MLP neurons of a small language model. Each row is named by its layer, matrix (up: input weights) and neuron, and shows model dimensions 0-127. Each number is 128 + 24 x the weight over its row's rms, rounded and kept within 0 to 255. Numbers have three digits each.
A block is one neuron, or neurons of one layer that tend to fire together. After each block is what it responds to, as a language model described it from the Wikipedia text at the highest values.

L3.up23:140115099121129093152127097141140144169123086134107150094150137134117132118143161089112167161190108140141119077125131106140124129110106111154111136123138127160145101143074146128140125111116144100112134097139111096108120147117148101155128135204121123110131166116148102139154122191142139135125085109121139100170113109161142144092169117159175099133112158107121145121130158149123128125109
L3.up121:161119120148133104140161078150122152137107103143123137084157129131110102111126150141128134164152122103144116094143159195184143129110125104164115168135113112138118135127084131116134106099137129114096121118115162128151130119104159135147132137158113115120135159133128094138097155153163153130136074120118141082161120105121175132109147146152162078135116178110146177123135148118125110119124
L3.up470:134116094122110115104165101139131090158130117127128133137134109142121156087135152126171123152162130134151124123130125156159134142087093095130131155102165112145103162131100118117149150133139106148132125122152120157107135185120158181150094100139116118094131161113132078136140128144121106148101105109111152115140148118112135091090151113161164101100131182122094113133093179159154105107125
L3.up712:157113093122135083122157099110113129146094116125128122136148163135102147140166141106166168124183127094133129115157157161161190144133142105166075138125198150135137150160146127069124157129156094125104115089154111109120115127145127157137131102126127140110117128135164083141151175118208119161088145122133123079144141116144105151102156115174108112117138174129127164122131163102154076098134
L3.up786:145130112121135110130149088145125124130148101151123104125107105145113146079136121151158163135132123135128161076153136189152168133096111106091112135131132159162124150115155132097122140120161096105092147134112170139084148133124165177136129116150126133121125151120107081141125130119167145167060102128110140105123128150163120145100122164152131105129119186101092136113109146113158129085129
L3.up830:144133105142151112104144089134140155136107092145127135116160157111119144076151145166138121139173138097139131127148144155165171151119120103165076128111122154135115144126101146124136123131134113149110111093112159121074117160138127138153134111138118103101127163109115097131139124154175126152100090122126119088171123087133169158101161151176158101109131161081142166130135159134130105108124
L3.up910:131122117137130106123153092100096134163160128142107156133162159172072121122120134139143105133166114067120129137164161173146184146119138108143113173088112127126140177114104120106127129067127119195119140117114150124126128162140159105126118119144122109136103136080114116135118156113146159122139081107132116090167137115145114147103142088182138087056126119127130175147136148096149122089140
L3.up1119:157127124147138110111179086145124151169138090149109143121131148110072131145126141162151111121171116067131118133127143152188195142131123119156136149107160122167146161155113096123138111093114105125101107091101122163138110167151130163157126130111112131129121148130113118133120144157169139157115101125118107067157124083167135109097137120180132074096116144120143150107109157134140096131128
End of names and parentheticals. Closing parentheses and final word pieces that complete a citation, name or unit, e.g. "1984)", "Narragansett", "Stockton", "(1939)", before the sentence or table row continues.

L3.up11:146119143152095082107158052131072136102093101146126117124148116109144116131138137110169098152118136115141133111121121206176152129111120099131132144108133118131132122127118131126137165120124096151110101095100159122149161188109135120139125135146125129099139131102159108139111141140174106138116120096112115107172137122125123145090153107150136102109144142114138102155130194158123097167139
L3.up89:099108138160121115077162045106133115142115129110122174093143147121097120144106144116148130127130175121136168144121092150188150141088128081133112138141139111146175141145097144144120149124137100095153119060117111132119123192131113129129133118091122142111111154191150114122146143135156111135121136111144135124135137148125134149098168090163148138107125136127178080145148152091155074144157
L3.up108:172131110102094109100124107141112099150106133142115130092134140129147141108150128085176164157153144130117157105122128140153148144122111105138137174100163124147106149127107092119125178124126087142117163120155095140121142148142145131141088102152117147077108154140144104125152132151157117158094105137128121140145113117106139126103170149137133105118116148137114094158071211115150137162112
L3.up149:132135113131095107076128091143134143152109110128091134129141148113128117096142136125192115147158158091132122143082146148141157141131124089148097179095138116139137133151137048110135177090158123095131115084125131099129103140108110145152131117153124164125100119155136118143145161153167135127063094156112116122159133141107152095105159115136092098124100141122129136150117192096134126154132
L3.up189:099111046132126124135113126123133112121160120121156093114125098134107138128090163126171110133139145145141146090115159188139113166089121090065108162111092103144116117113166074156157129106105125153139146118132119102137121153144128140129141140194102162129145127131126154129113138146139078162088133117117135140144115132137135128124129120103110112074158104116132107144101172181144117145130
L3.up273:107128135130113139140143123172143127096134105143123124110108111103111106142138178119164107117118110142135122110169113150154148147121111112126091123073136142162169102135125128118135131118154127089142137105163168109149072146130094172107159125130128140154124165171101125138138111148143104173089077151114113127187088102135123165106146123119119099106139159101136106146093150125126088171126
L3.up461:097118113141092109132165079130094140130163146142098104143124128096153101110121139110215111135133133106121137085079145181185149151088090085131094155132119113142138121131150119102136123113139111145124115090129146108137121160114114171113150132138099143127148140120114119134116118122167154158064072147121124103157123121138136155107130143153107107107129130117111114140123179186151114116138
L3.up609:128109123143114097089145107137117155149121104138125106075133161080147141122156153106170088128155111100145130107128139142176166163111106085161066132113153127148167120120144121107126174091088133110115115110140161159128093163130092153148122121100110143116118150141122100132139129143146131154077072103108081086178135118119102158111148115140096094101156143089134066129114179141119103120122
Mid-word subword fragments. Short word-piece tokens inside or ending longer split words, often names or technical terms, e.g. "ic" in Télécommunications, "ine" in Methamphetamine, "es" in Sciences.

L14.up71:129104098170106121121141127129106113109133135123130163127090142155132113119108075171145167128150130108116156111130143151159111119108108105131135144137124124146113123110146103136124135139149127102144116139117133109069114122166127155119071107113147131084157108114117095154091135165146172125060079056144112141149138122150125138116104134108160125102146131104124153161094147126135104156131
L14.up443:130107097158134115101172094167098137168125088157089129122108125144118118156139118154155098151165140115157137147108167172117110142128111111164173130120097119149177105119128106100140124099121118145099139108088088113101125155131113153124150144141099079144126125114139120132084099141157139117141123158134061093123135119090117120087104138103118125101098151128146127110111154167140118147108
L14.up507:140156100156117127127131119129095135104157121137115170096097117148166102101171142183120116144151130087159130129115128110143125118108123093131127153117106121135169136119153117111097152115099115120140162175098148129139109158155135166135103166136059130154131104103115120182124138136111161158095099164170109129152086113126178136138098123123150128164140126142097131141130153108142107155111
L14.up602:109109125141141090101131147152090126161125099114091094126101134118143137104125124158144141183101144141105128115145148097136119127086106111134162105121124174126134116145126125105134116209124113118088117158143127114101091134126128110115104114102142140085151116150128147146144178164123149172108091121121081126103124125126150126125095112147131134116130166143120108120141148141128100113131
L14.up635:117117104138101098140124153115117092126159102154101142150160137151162147081144138122147157128123107144156133135100139109098113130120145075139156165158117134119188139106107110151138110113143093181165140113117132112081126118120127140128114125165097101126103090157122095122078121166107129138073110110136091137143115138173141141110161160090123151135118156126113114137137130134131130121136
L14.up671:132111107145154147120155143159137104147118103151093148125120131144104148117126156162135150134140137108193120112088164211094121138160118108180097157116157124136094131127132084132127110114111114113151101093095101134081110112105135116097113196114087115134148128137134123132118131174131125108146122153124123073169145125152121164151140116134115129121127132112155124132126112121133105110110
L14.up784:095092108155122109122148141140119139135153093133089155121136079152137084094094138176197121106131133131147155119118159165123115115138123122120082138084137127132138138132156151128127084103147169115131140123084113158096089101142133113126147166106120118122129162138103125114119123164113186146092125126183076120155147116142132123121124121108154150115139128141165129153145128170101117145110
L14.up988:136089115167138122118167093154103086110171125155112158119117135108107085077106152150162156133144084109137117143101138120156191169133149091100103117115143115128127095140156097124134137136134106127139149145102087173135129132136118102104125164155118136179140157085136168113149097116131151149077094097112117116131171124110174128056181154140144151121151119126107117129161186131149105126109
Mid-word name fragments. Inner word-piece tokens in the middle of proper names, mostly surnames and some place names, in lists, tables and prose, e.g. Tr-um-an, Cr-aw-ford, Copenh-ag-en.

L10.up581:103165082115098105169115121115100127147100096098111124118150129128135124100100131163188129120115121130182141134082142111135136112139129098169108167112124106114113125123118120177135138110097129154162127139148155103136128145104139103145133131142097105133115109099119108128116102167144105134120124104129131127114163172165145124083146120134078150099169222113130099120134165136150136125100
Mid-word fragments. Middle syllable pieces inside longer words split into several tokens, across varied text, such as inter-pre-tation, Amb-us-h, newsp-ap-ers, Azerb-ai-jan.